Part of a small language model's weights.
Size: 15 layers, width 192, 2 heads of 96 (1 for keys and values), vocabulary 2048.
Architecture: RMSNorm before each block, rotary positions, biases on query, key and value, untied embeddings, normalized queries and keys.
MLP neurons of a small language model. Each row is named by its layer, matrix (gate and up: input weights) and neuron, and shows model dimensions 64-191. Each number is 128 + 32 x the weight over its row's rms, rounded and kept within 0 to 255. Numbers have three digits each. A neuron's up and down rows have the sign that makes its largest values positive.
After each neuron's rows, "fires after" lists the tokens most often just before its 100 highest values on Wikipedia text that the model never trained on. A number after a token or word is its count.

L6.gate6:097149121129113120139157108070113119158102115132084113112099114143121151145149100068081095173157179143132158184110119110122141138148155128107170132117107145178161092141179190090133116144145127168104128140109088111115134093045106191119137141121073136044098102115160143031099078112089114072195105106135181143138151127146065171101079146117125092145141152075090121116123133202099118118183
L6.up6:081119187145129151113160140121131193114049107158075123094167113134098162085069125153137153095082168096086141104153113141103155054145131128128127160159172049170097172139133145089098176098075152130136166122077122121179145114143148088142159108200121157155143095131167124125094111121134138096078092169123165108080102091163110149089093133078171161164142120136167081108127074143085125118148
fires after: "==" 45, " ==" 25, "===" 21, " ===" 9

L9.gate334:134179130117116102115129122110125171154055144164153152154081120051152145089137132101132131116096134112208086091086082133159115079144120154069170119103122105110166148145155133055171123062147101104098125120094101162174116112118101134111106150133121129078147100117125161153146091130084117127131127133132201086149144149135153112092100069138082118050088056123153167108128199143185124128153
L9.up334:088116151120156142108121120110140147102113097144085076142120103067123114096146155124176127134097071062112098135082104108147210126136132187175080164101115142164167106102110120129113107144093151087137135079058093149070172120099137141176091119128065106113184173135145076098096079109107144081119112096133103174143141143174130116145090146117091177154139096128141157081156145157087133150140
fires after: " J" 34, "-" 6, " St" 6, " j" 6, " G" 4

L11.gate361:167131128111103095137165145080133144087126124151150161119143178126131138105074133143149190127114212111093161119203069131069073116174101103093121124108163137168153147107126142123127157165168166153075173099111125126139070191125130135078153098135086099131139132130201137090147067055130095037099110082054162139136144121108086186127120136144160142143162069148096151129115154128138099135151
L11.up361:091215150145074172156115122123139148100119067099141123131156106203112119167147176089119128156102176140132157110127120132110150111104152108119068179124126074124092059124157163111140162154149148129092140077110138155131138081149132115116075108222108178107151103102161120101104127094075154108110119215160105120075169200138131124143102114121167107132115097058142148160164147130100105118154
fires after: "\n" 45, "==" 15, "-" 9, " |" 4

L10.gate134:131141154185168112176135095134125141185110157111129110158100109123169140087138070119107154122120186149167137119122129169060154088126161135126116150183130089124084183125145130082110130116168107163088102168044101181158138132084123156100101084159087158162141139116156156089107145087173140109146122108170178082105188048111096115122146082154146130158082152135193216105129079148129169177121
L10.up134:126144104156165074122107143093135107167171141103130144119077156149124118116132079141110155151141128148127160112100137179087126106112149168159084145129139153168100171106141148141147171135106125159142158130107137138163097196115160127100076152124122163182068163129136192085135074146206147108103200167170142038089158107120127101135187120155156139162130143092145198095114143128115146138089
fires after: " c" 19, " t" 9, " s" 8, " S" 7, " h" 6, " " 5

L10.gate158:186099133171109118070141072124081153130155133160087147137166105093141127111121083142090141074180105125108147143098136083106163123181135162079152172188177134149108145064179166134071116161187112179170119094128080103151146142141069128171127120097079084124149087130099145128113126065137180116118087109093147103120172122158092134203150128072127110118109128150194132093142153117185113191082
L10.up158:160098129196137117135107140122083094072153156205124082148157158153185109074128148131115163124112123113117123112064140130137137148157159147074159201194101152132114145137146094082146128148148149201090140130153143121149109072129123097157155082144106055142080131096152137073134149167163106101099066094111155125168104093119151181109139069158144180146103084115164100106174109089118143108166
fires after: "," 50, "H" 5

L2.gate450:148141124155075089225140129090168122159052108116195181169090100055120160115066136118109123119203132119148108121096095153175146112135150080152100064126159100150150112114109157153138114112147171103157142099151142155123142165091098116159161143108119120151178149158102141107186159163176094085179123168133150142080160136130115131162130150089093090109156128173160174117163134141136106150150
L2.up450:181108142149143105145169133135083132131067111117106200110105255075182130089129159144139080127137077142155120091142149108118167130138155148104148134156128120133158080134112107189112105177136157123162225135100128176123122160109111070124116133112190108133148128068113194146129107109140157168154177158145051120116125121084136128143117176083169105105145144148081123093134081072115171184125
fires after: "ra" 17, "ab" 11, "ist" 9, "ro" 7, "h" 5, " rem" 5

L9.gate302:158161176131097119132157141106124071127122114069120112097107197202100122110114084061086117163130147146161122108171111130132121160134085116157125116126088131109164114121119142169114139116107149127167147109124106153143109125076145139117160129209072138111099151101124116149179159105044165120161117102117134153138128091131102162149107098110185075116063142157180100171160097081148170085110
L9.up302:137145086094105175092126122156091109104094153162149160089109095105121089180103082124196142094131183105138173164094148136133164131122174154153112165166174116150112150066174170158182066145152104111102145164120117114148135135150126139127122122127086182154119085121131181118149124109185144181085121137124078122112155086135161104123144076149137132146103152164153129176109057137167152173127
fires after: " A" 32, "C" 14, "A" 9, " M" 8, " C" 7, " R" 4

L3.gate355:089119164102090149105148124151088119123121087092113123093049097120146180169161106089154136128142144105169119090111147135128221097103130056137128109116122133100172182183230125127122094087130189100151111153145134133133156140114134132110088102138141100079135130089157202171123115163140139106156138123081197201114175127099082166105124088106171119171117134176223120099132129153147115137125
L3.up355:114151084076132146151115137116113132145118093132088111109089095160133146183143102111123175126152129134177111117178148089102144146081128109129135098113115114059192179172188117180163097147169143121154147099163179109147140146144172142132067127142191132094140155159098165162178147189140143132200131148086140156087136128122110133161120138126163155173152148188151050077080112135117137177075
fires after: " A" 19, "W" 12, "Z" 10, "R" 8, "S" 4

L6.gate28:139074144111100125203163161133078140099124139136102111104104137118102161096082112122176099116132144107123155128093129173167124158136064088121140226091095114153144224109174155140072128126115143124138155129059096151111139195096100142156158126148142158086097137161145124162132091045062088135129174128103096167180143118125066151163067182125113132087143192184097129148150129197173123143146
L6.up28:084159132075131141129116075077131138114088138110099133114126150208146117111087166120101142084151147099120137104117165107159154152121122117129129138147108107133134165147167163144164146147144090156156088123108082176141141171174172138115111136132161187102115116143139164193163112152056116124098191092085107125114105213129141156149113145152089120089159107130114133197142084134122134172132
fires after: "\n" 28, " was" 11, " =" 8, " is" 6, " original" 5, "-" 4

L9.gate117:186139142096061128116129114147151086150141123122112122103086135095184133143146125162104184177106151130140151158139120122087119152131182092117073169159108153159094192122173138109186148109131159157133128167129101113097218196110101130111130096105130159141129199131092176092147136127168140104144088138099113114097145116146140100099173122120148086184114124172193129175215130133150111126129
L9.up117:136106162169111127167126141144113133181152184142081140131154162103180131077088095139177130171102105097120073088110122168116033135102149163142193178175117213174101089107104107151158182138121146120111092171186074078118123126137142031177118117119189126133127135134099158068151092108091130104132111153085116115156137080133148054146109130104105161132124148139145123114117114135124079073173
fires after: " F" 17, ")" 14, "." 12, " M" 9, " B" 6

L10.gate389:217106133087113178144122149079132091106108170089134131161086162141134106095187098160103126138083123135154117087109112179143170090157121104164114141128190159203134079103147123100143191126132130130121112142155111154081123192172067108144092162138095126117126139139109169166133148138118085127122154095172112189119108127102134085054149143110137091168081127126161138144134089154109121062144
L10.up389:144131155133148135057102109169096104120109188136121112157142120124166072116138087137135092153184120143112077087145163085152083127075143159127169053084123124147119136151079164157170106118108157113112091102143093101125224147150178134110074124135116080118168106143081182121146117165072105101130159168135155138115159190061103150174111139168163143136116122085147170112153092123119106120157
fires after: "F" 14, " f" 10, " F" 7, "f" 7, "b" 6, " B" 6

L6.gate332:129142138200098090101150142130113187130144143135117146145093124107171123121059102126125122122157188124154204180152106096089144150103155047131037105162162152165163129161169211059157158139120163244099122133100121139111128104102139152209107087159081055114137136096115178116100107129145111122131148083150102134166116135141108150160122137107150097127140114121125189134170094111121142078150
L6.up332:196048168102122103109083127117086193086154151139153098095117140151054125089138106125126172119112117121108152099110172186149157107140148056181132166133105103089145125094146126141081116091175126109141074110109126149143086120167138142112124165155113133115204124148091206091144134131098176170142156093125162163099076099082122113184126092128125098114131121173129125135076089169095137132163
fires after: "," 31, "." 17, "th" 4, "aus" 4, "In" 4

L4.gate160:185107178189072110134149134163144165128156140106129160152072141104123119103121100135140115136161164145147098155192154107197158130104119059123118203138072120124196166113192108114127117126115148086139079185104112154175134138113116150080135130080166182116058143115122115138185168120040117073093137144127107185119105089136074122129129136137150072114128137166119102126144135155109138155123
L4.up160:124120133172096114143133180191158163128100094162116157154113146096135087103131090134187137063173168129058165125113118068123141104145098081139135179102128136140164102134086154102119139103173103136122085172100084195124115110174105121115142092130135106101133147171088152163122085112120146125136159085067123134149159101091109093108086152174091137123144125102095101072148115125106131135071
fires after: " is" 35, " was" 29, "oin" 9, " became" 6, " were" 5

L3.gate43:149124145123114104077118124104102160161064155136116173133093186151140189154057076067147096147093122098184120172085112186108138106156100122102135170083151119148179196048118167106156158137106128097112153118084143116150106097100093135129176096130112141118125092075144164152094173044158119161094118154157143132158065115144081132129105121133126116094119118141130098169109086206081131152121
L3.up43:152137142158119093149143077170148153150137127087114132162098131122125140126127051110146141144088080111189054134133121118141134151122175111137135148125101093171200193134134153095132119136055102141167112159124123128119072093015095148155113187062194118092194105154200164108128158114080106113147128138095097135150117097115073128114089167092148044100150107193132145137101082155127136122135
fires after: "\n" 46, " m" 13, "," 4, " att" 4

L3.gate34:135088150125054130068177138126094139159155139102161105098124084123177175134115111142097119109132152122154137132123146178129198102143168055125099105186176125131150154082204138126109121114119186123177183164110097169103153125133110162125129091106117105139111127114125181146093084127137080071194109105078179183138151107082075174099116105141127162130130154140174145148155106123141162112159
L3.up34:159099086146144139050206149141127154103171132126138104134182144186164153153067074120088127126105092168186107142079155102119162117162151121139134098120127134162119129072150156132130100105086169151106169104108161149131138118169121095127115144173167114240094062155090132177055153143123116119078097179088147126124088153153125150110094106122062189155127150149122099111125100140068179089101
fires after: "." 27, " one" 15, " wh" 13, "\n" 10, " W" 7

L6.gate267:119113146137091111089196102087096108120153127100017146091133102091091112126201119118131168149164195151102140173090099103088148117152102151120083122129112134131123086128230145104118133112152148110068183143114115114106144096127132172150146094119116123105132147174163109099144105151118144098171118132131170141147165063068086189139081060098186131098138077087123192075107155193149168136159
L6.up267:146101129142127211084187174118126113132159162151094127101107066127109126104165135179112189149129195092165135108097089079137139108154125179105169156151179085134156160145155176165117085088094155163131132182145113100169136123122128131191195073122083174097147097134119129086164175144167133056132159159086099129151107074141164157144130104099107108118105122035120145100144123164094126129153
fires after: "\n" 65, "==" 18, "===" 7, " ==" 5

L6.gate343:097114160114094114148131125077100120116158162123120143171130190104159114113134096102137188153078153097066079126126169151152106077196112099073149140106162045082177152140173111103114131155118144162108127112113066187166119132083161203129061168126107148106113061146143159093166158126055104116111107163070147159111156105092173132120170071122129124119126054156123112117175124148108074120094
L6.up343:090106127180129148127130183159105121061137137138155061172166106131135135127170102069090188150157110153114141118092126099112155106111106147128140113128129120148132102125102103130130119168108120161125133115151100131152156153120091143148186116171076120077136146108173101138088113146141117135113111127090144139103083145202168180080084107050109175086130151079115096149134114114114143099221
fires after: "\n" 29, "==" 12, " G" 6, "." 5, " ==" 5, "-" 4

L9.gate280:155138125167123178106142118172112133157136130162136138113131080119122122200118065092100151092177158112218097111079110151114163193086185145105088070124109137096148145147183084062117144160133101168158153156086125127126155159154034129106162115086117128100130150051158103123074094119080131122082167106119119143170138095105116141128078118140194140141091160125091168119174112138155158100165
L9.up280:120112161107120156104136127160127100118134192139155183119115111160092117131159169142080128211141058125125113126067142197134075089176159171184103149180071163176124115088117116171113128117114151148128103100134137182168128153124083072138134172145113150142135101104163138130117116101165082154130118133153164132191116135132098141170100105137160102114123142089144143107136206186115170155138
fires after: " " 12, " L" 10, " t" 8, " l" 8, " e" 7, " ro" 6

L7.gate460:084118129119108118147140147096152197131143082122171155162120128122150164112139136153150125059104137138117137134105148135084151127167078134102178168137131120155134083105173174127151136127178134123091151090133107147163116201130100141072115124142128109119102157125136136151189101085130136099140058094089122121133163170120115186120157136083127121137097152112130153095118180154165086098170
L7.up460:125129095150112094090157098144149085088084080076106112166174141093114115128106103160131126063076119082149204156161099159148139059123111100183137129142197125144094125127157111115086101075111133076131119155150127156090140184094055080142141133081110102098119089164144181121136087155176181149130162123093066061174142085136098168176124135163131149120122176165126167105122138133138136144120
fires after: "\n" 23, ")" 11, ");" 9, ";" 8, "ons" 4

L7.gate442:117124178138102123191098108140063213192081091146102117116151106130184122121120123160138133110114139104152162162162130183111156146117055091067085134189115145108121170085119104102142120152166215153149138147122149099122068156131149163146109128097128114121033111108166158115101146068126170090132075068055190162124137114137140114135164111124134129137143118113147122219200120116174168099096
L7.up442:148132146136092108110148068088093138120137144143109154114121185144101089120057098147170105093093111104104167153127098192079128110100164115168062181103153158157168124125112191144129097098131150114034159114117129102107113132092139136111075119095174155163097136083109151152110106162178143139072153092149198183146104114061085122097143142153139064085112131117145150132123101105125165110086
fires after: "\n" 26, "." 20, ")" 4, "ased" 4

L11.gate126:162089197190099132175164148110124109120175124143144128149149113163128179092138147107078124096131162063118118137110114106113180102154138101131133123134165133215138149088176177086106146119170115126089126107109107149149138135106055136148135113124100058089155090119115128099152070061075143113130153118105166201116145120163068162073105094196146124169069123179120105145103117145140070125134
L11.up126:152177112115086125159141167107127133136158140155080105150109130187124106066079187111084099128111149129135134181098067152114128123176143173090173162126116112149129158112183193148148124064106109068097163120079128104122125172169090158179076054151184119150100088155128155134082166103067168114130115123092133173126068149214149139050163100108132113147162097120118102157145171129145110137148
fires after: "\n" 24, " includ" 17, " =" 11

L10.gate332:129157140199138144159157148083137153125105133094050121143160136143159145082090103094079154131131162114109145120122095129122118111219082151137113162108133151098149133088155201113058131120181131204094144143114116130181087158085157147168160067177130070143148178101130135133090107049090185078198152143060155093115138108147085189126117176145162120167113111130090124160163128121099126179141
L10.up332:125090153088155143131177177144105131144104160111133137136160097127167120046144145109142167075126135114120147174083113229130087105155165177155143108168171139155103106166164146103173154083173186169098121203121185120149097181078143139105114084098164138143091182097171172131100077136185176062123083155109129180098124088090121157074127138062072150175133085182157099140110122118174159122077
fires after: "\n" 100

L2.gate475:166149122163123182159118156152130166163138173100102176146119104114182104143058085141155161090169117092157154126116121157104133148116117125116127214115139087124187084183132111049146140148155228148085105165131120132144159126124084128089161072118070080146096115135141148095119097107183169120125142185111152178084154146145156127093116098118127134154110131116115134155133098082104092174147
L2.up475:163095134142113130140165125136134152140159097139102142165143116115064166149133122131124160138131104104149114200056153121157129107133129077096103149082139141119158126085181145118096123101173113172147214105114076157110111152112104160128083172183164122167099133119114161155131089063116110129131099142081176150142131119110078176148153103095130111135165164170184130125126081126107105097074
fires after: "." 27, "," 19, " (" 5, " \"" 4, "e" 4, " are" 4

L3.gate460:176102160137030121106150170074127158165099112124139097104114113060174121150128109080130115117077114079138147058153126175086118086078201153148125108156126129116131139143103105063160115149134203107120152109090116151116100162170088156184171134057148161099131090147107070077115163145158144089110158127117174106161149089065099157140101104120153137136135120078070162084158185094147080126122
L3.up460:188102101112144138151171090122163123107087111095117115070074146032110172076173098063175136058157160071190164185121184113101131146114168149125129092140144168138140150129125090164111134163089073146173145167158171141159110140181066128150122137114127124134150134085116160096163141131113134153179155145173103153088117142152113117130075122078202079162126106129170113179127101140124143123135
fires after: "ra" 26, "ist" 12, "j" 9, "ab" 9, "ug" 7, "qu" 4

L7.gate18:143083144146105182178165138149180152119138108038119144106095172178093105095130096066181150097139126113093099152099128166158165119154126175096095131143115134189155113135212152090149195109151147125117137143110113121144125154104103171174135171190074156141142096185137117144126138124083132125090140200112177200159123082060041097067085093101151137172105106081161171149157110114116090146158
L7.up18:117093132099118178088141157158125135149147072122091136106153102162153091074110096057094176120102173088106067196082122100128122079153125127126119144166102067157124124192168144157085107086136098131141124151139127136146077208121111073171086180107170070123108100141207133112068085149122162140120131192179133147080143065152119133111095121075155132115114134123111121139085106167129097141128
fires after: "==" 53, "\n" 25, " ==" 16

L7.gate325:179113184190130149165118106085133140143204181175099135100139135181152108108088155137150153112125145150145135142136145112133096118174101083068070138117121191123120190084122124091072095105178127132096131143126105154141131131160039107132153144150104142128129098144156171123086075090076142126074117134107167121121181110148119120118138087102149139074118112083079127124165150171112130134110
L7.up325:106096084157163116180175097125128144142143068166111123155192085122130135115126137136150112075174129091145144114125139167138146093155054156090161152084146140163127185067139102127128199144159082116116104104108077108127181176173106080183140127155126077135137073072092095189117064104124097188088101108117152112145129112088130148151058133195140127119133113071136087077111078136120151153147
fires after: "\n" 19, " " 19, " a" 7, "%" 5, " ex" 4

L2.gate71:120128139187124148124160138165114175138088140128090144148099073128108111107028043156148180129153130092115121148075092118159139137156139116158155176127120102183157105220145165091140194141103136172144124137110107146164112098100078182161079145170113177131056070143128165103149112103154127119191187141125135203106188120110100115149162076159108115108153113157126155152101153147107064142090
L2.up71:184114163138153082150126161163105142196108111120078185091121141080131172112166137145123102142154128066186151105157164127117151147114139102050138107125105110119160185097122138123114098106101114116129156180101093130148085163106171096152110136147203156121156139183080210126097132124161134154172085203097130138102099087164145096091114110070154120197150150151160102111142104143077115104109
fires after: "." 25, "\n" 21, "Th" 5, "," 4, " with" 4, " In" 4

L3.gate159:107112151149155165164138111091113144128090133171168109140132130139123153094108152170111101119091061107117112142149138172093176102148104077128112074108121106175091155136100122135120182135125081167108120136209107142168155161104132134123114170148079133074077141083185148142150112123091127081128103104081165110116185193113144128081134045120095131179126151125163151131172152104133130116172
L3.up159:098173118157142181155128130144109144072101163128098136164097104188170100107107153150135104079099134076146154109125208169125118108109165120146135132140141153141083148088090103131132193159149124095181093155058068163138064202102122091061136122121086142070122071156127112145219107061138120138150123095169206136140092119143135120180119172151080142111105107132115093160159099068166086112157
fires after: "\n" 100

L2.gate9:141156140132076091066242135117127143172121190127123121203125189116095122134144074177122106160149160097129117133118129089110170082145066129093129102140118079113140120150164170138081094104142115134120154098189175188146137175150111149118107127120078118098092093029105202147150112105146122121117105134098123119132117154139112118154190147099096087152111142141164131115140110100098138098090
L2.up9:104118108147068133111131141106078160119093142128144052129089099159118141055185154100138132142157127105133135179165110117099169112166142138125153147161174142083079122153144135152186075143150188039142111124110125146127194139162128070112095128100112195138107159094157160156095096109129096096156131167162121106141171104151188111134118116115069124173139126128105148104115141141121141157124
fires after: " g" 12, " m" 12, " N" 9, " c" 9, " rec" 6, "al" 5

L3.gate315:074141177153102087179189119106131164136072154142103105191084114139124092104101182166108082116105118070143158098170159183136168118133105102143100132091097081160119129108146107122047118128102107141154101141195119158148094149176170134079124058104126145081083131103185143200113141110141120083094094071073151095144148144149134179142097125131113105171129106169149113151200161094173057126165
L3.up315:100148190124117154129170131142099150143117121144139149156127125103137125117111180155116074091093136088152100134168210143056124150161067108100102093128103123162123140136147129125107119088135076179154147196185057104169104163109188103115121141095095154089129094112122157151176123171085125094139100077075144050133168135136143126149104089144123127103092125121170117139189159085145120130144
fires after: "\n" 100

L11.gate44:132089122107078177117129143110084137161121118155131167171058135171124140168138112050077135157212147130104148106158127139108175169139124081158128129134146108111153174128163138075162137196102190116173145092149142209151109097140139177100150128150151102065106154130154133159147100142197138130142108158083124191070145106143077137104102122102164095166121183164131126170097085142123087118119
L11.up44:164109111077114124079163082159141180135101138124113105109133092084156116141125104126192120134109116126117120146053144117145106122143113168161194137148114188186132112116131139114107113083154124162134117128170131116086092130074112174209119129155080182126102118111119164146142091168118158185200070082154083134133156113147151095115160133141107093120151110188192118158137136132078107129146
fires after: "D" 14, " A" 12, " C" 10, " B" 7, " D" 6, "W" 6

L7.gate38:079129164187068138104125064121149125143134120138085143175126106150102196107132149141122142152166148076094126167098145120078095100144101093140134151145174109119136172141144162163139141128126089125110106137124050159116123128138143139138174184114143128099123133113200091154170084058087108059185162108065064114125172101167104146125121055155115081105115107164171156209142113183057155079103
L7.up38:130130097124156085177124111154153187162160162208127156134150128156111202074086148116163112153170122116098166142108144121193126159105124122099195208125171155108103162119132157199095136101171155150134117163104107176091127145148113117140119079155115156112119153141108093109123132122123111143105132123111176165129146161097114098114146119125129140144138118192084124136121113133198128086116
fires after: " \"" 24, " (" 16, "\n" 15, "(" 8, "-" 8, "." 5

L7.gate328:118119138197081091160172129144053121143121135128144137111120164104116162147081154208075169130145084137129111162136133147133107195095061112102080121109164098121201120096145186083161175120159098232148158108086115123149121147135108101162126094120066114167118147119153086165158185107101071094143103066115078139102148130111123139103144083118054115112146186118149171128152113161136097175106
L7.up328:122104160167148120148136118164131107121092056089119167166142123116140136112114191084128101103060136099112090106137118172068100109148147168085076122129105194080108120157099135130112117119086124159099102106157133140154122115180062121142150154141106152149102078087139167089112178121167151084079088096073116161105149080117154137177182113159085141087120087160126109109203134123156122172204
fires after: "," 43, ")" 11, " is" 7, ")," 6

L6.gate178:167156130126076151146115169144157132120163147100134158106121180124118109122115139142100101131164178124084166104099101077110152086154090098142172143072105120164175181188112096079134112186139094109158077127161145134188145137087067190098176061157130126121133136172128100123090140092068077111144150139110113148148119172127054100146072179134126111080122136111131167129193150130119117122167
L6.up178:121043141151168154213100147075186192100160141125181088182132139172096129118101112139142168066178126171107163168148159130105086138143160120085111154100123150165140074114193122150054123178094156139130167174098158199131127195168146155092151199126088122148137083147089069124152105085134088112110104097162113173200114107098133139132113150123072139143123108104123130141163122175069177164103
fires after: " was" 21, " is" 17, " the" 6, " were" 5, " are" 4, " n" 4

L2.gate83:109142156131129126108145083194062165090110128139134121115118145148172095060175131105119077129136137126106160123098120125131127147123106178101149143144149075101108114127174153086136192121145149116195101190136116117160094065112129081095143060129102139143111164187160157128129115153097105105188138106186134097059131137175135104132106109169088155159098109088170215140193170169151077079145
L2.up83:144104146140147093166067203093160107108189170068126083151157125072109148141110161166086089146137093119112148172128142109117072128085096139086138114064142165155147098117103184115192137134106130151100164182104066112153091079147115178143136139086109153159115091090123101078124121126110124076090087144092182077166112176134117108109123110160147115165111127065154092113175119144169147115108
fires after: " the" 13, " t" 11, " T" 10, "urn" 9, " N" 7, " n" 4

L2.gate434:123082255147068147142171116132108167129128168119124117155089131103122134154111168151175122123138117123166106109048142170098170118102143094100137141077131098149123110170221169116079106186128152085147116124131082121174146194113116155108125107145110108113135088143159189162135120088100114091135136091134128169137163116070121163107155086101114122132103138115147171132066093155110066131120
L2.up434:165067120149147126191127147149167137132082170153093099151147104164139144117113200175192120163121106143151119138129143137095109146119152175110112123080123125114136122108124159146140082141114121187160118085139142111187161136123155133181163113168102110145109119187097164187098175104164144150084103135124063124109183117089185079104178136054137132138141165088176100164074082151103085140133
fires after: "." 61, "," 6, "S" 5, " f" 4

L3.gate17:121167174130137142101178093096116086130131148175115157101057179095133180162061130128155111104098134131129106152123116060171208149168110133166129183150148092107180129087126152117181109124114180089179101154119106061159135131111143108085112161067064137193102061130120157156076086142144113084122140100096175077147204159112125189175131121148080165088114146129160124117135115136127169117120
L3.up17:128104114138113150126113103131074130181135051108065109098087146159126050109134151126214136072090132150171126101165193115179123142154106126172114066159139154091177160077101145110100164104047077130152134102147117125119155201083147128093093065132126119132094085102100132121133130131154163088074087083116107106166140167100061164130096143150124120125114164120137143172145104136156159108130
fires after: " m" 20, " M" 16, "\n" 16, " res" 7

L3.gate205:147111159099144167154137132117106090159144032160136173095073160102095075180063105159124111142159145169112109108131150117085136125190094102144140197112092088135169084132136143153056148142108102142114126084214097083119109190052161122081103127148115133128086108132111160181166107136147125156133150153147147144116133119129105160077091181164111196160126084141116182157107138188177089145131
L3.up205:091148158108165185146159119149077144139128089101085127122136161149081146106099147166074159125191095098153151077131170121140082191152123053146158167163115119142099134109176136140122089184153113103209105075149093103229140154061161090143094180122119150137082131149103136133128130108157144136112157088076140102132136156159083157177150125093128089094188098147159149130101106109110092171137
fires after: " cl" 13, " M" 12, " m" 11, " O" 9, " l" 8, " P" 6

L11.gate40:088119148129080130134142105077118160115165091110059128136149115144119167075093119069114158106150153089109150149127101185151118079214108123122183138154206144129182198085169161183149157068131147161115136165092118144149106157141110162095183141161188076148147160085115120136133090149116171037131119100051154162162117084108088161109160097097135124143149161143113099167144141180100132114128
L11.up40:115064130133144119099163153060098161124126140127164137136135149144107089068103113138078133165156089100111148066083078165156118108185193178121140159143102105114134093124148159110069153114176107149081150158153129131136105107123167117097158041142124111112102146101110144108116111148130121058108177167085153117151115200101101170163115128128053106174154071127103130135168116137138084115099
fires after: "\n" 68, "===" 17, " ===" 7, "====" 4

L2.gate160:140167149106083139071155159193163145147126103165152069107174181093144143151125079167057091198167125124140136080111123159110111100141116097127105102124066124096170124067148129071149169181084171118138104135132179132104101140122121087108132131038114092109189108112140149172137138125115125083131143117139177165184157118081061202132127103112090107142101121099133108118144094099131138116182
L2.up160:136105109150146135106130106163089118096162058075098151095188110115084119154119147192171143133151105184191169080065148185209132150140112115108123134137112137111154184126157135094129134092118142151094081119123119080174186107162112103114101157078105066122131100187095144177154124140138134131080109159128130120159088107140135181098125103150109204123140154142161090152176118133095105120113
fires after: "," 21, "stit" 14, " ad" 7, " ex" 7, " prom" 6, " Ad" 4

L10.gate27:112093161183168190071136114076084129131108101169141152107140171116076123123105101125079144116140094121087183116089139155122121129183144163143102129112216136106181134130192173108069116098168148147103168187157073118166092129111141114121138105109132064159113122094115152103098097117108146026159138125072189167159119141147049124113140115135144109163120135142105144161127134143153154123084
L10.up27:136086147131072127113164160115149187119095094120121111154144143131156162068088178065135197162108137085155091180154137184137097131180192144142146187153127098121118153109171140201171187096119166167100166147103148145164103147093102201149109100130178092152085150106138154096137147148130135093165136181075171120157134136064096156102162126113120138164171161108178156117151099141121119110151
fires after: "\n" 76

L10.gate46:187098167162132158163156158104132142138121174199122120155116130168186100109097131123096143174110174133162126114172174139180161137156155122163144141151154161121213144067136155122096108079143122145122102122120099145161130160184118094188155142170166095128147136118159165058149074032089153082104166094105182140160137113143104155072155099195126098134126132101100107136117165135150153195125
L10.up46:118099127113122185107152121091120197122119159089119148125149133139128198143093135139129145148100107097138116062108087144143068061116118131164128145170203127107115141124149181173072200165191100140131087147143066136090078082128105105156098151177097172148129092143168153143159140149081138168176178150144143075065136104161085106134132117122103111121184113128178085159113116145141123108116
fires after: "\n" 70, " E" 7

L7.gate60:087119127119125142123067047110132123145119095083115107100130101164144167074198104106119151120149134098130114136115096137098140119215093156113106129150147152115154151115122182165055146102112177127119167132137141057096076131116091123139111163176097105134187135090127133108125069026128153084117106094118155111087100110141096092175105146135183094111116120132128141193147071121082183118115
L7.up60:108134111136138210132141110083054124104178167122088130112152136104120114151141156082135153118127136110147155151093122129135187124122090132140119105117122137126091035160108155115160140161106111137155117096130157126178123127108118151076119166154136106117162171096116184093105136169197127067068080128106185131178143111111081156145112143140074162128108117116199177092061104152142122167195
fires after: "\n" 47, "==" 15, " ==" 6, "anguage" 5

L11.gate319:113102119228114116145174120078149148125175155074087126111130111129120119084102165160112134110174139131154165116115146158090110104169115088136141111143135114002160117074121120109075170137095170132110191117167120135067174149094068112101122143162134043127125095163153160101079120099064122097140123130101083139123135135126049185126121140175119160169067134121121137144124114140134120150169
L11.up319:143173043092195136114126117109117093141092068121070201111172071159084136139108137093143117163125079128103143143152124147112119109176065112175158085100133134100112102104091105115103129185176123068120156125080084101113139157124083134152145151150118131125173096126133132137133090125151110135122116074101172128156130066105132203172080158139131131139148147184154175129149149101210112163129
fires after: "\n" 36, "-" 21, " |" 7, "==" 5

L4.gate499:127133146131083092208124128120092093119096152153108121166134177103097086099121136105152085118149146118086142120143089153091138147171136143087101143091070171179144132103136121153163170084128091127060144101064096171089135157142118168067145116121098139065099104135168174127138043110082153169083106146046153161114130083128138127086085090136121135108159126142121139152233109107118177155165
L4.up499:109124108110092159136150136120124095168206093124091096162135142132212044126142127061104149170175059166102142151122140155072178089145150146166094149115125102051114065099130081123157090128102129154113109136151166156091156157096118117143130134170128163124159100114124137135073095122178125167121137147154168128109094129103108104090123116118165094131097121075098098166150127117039141125161
fires after: " |" 29, " M" 9, "\n" 8, " (" 8, ";" 4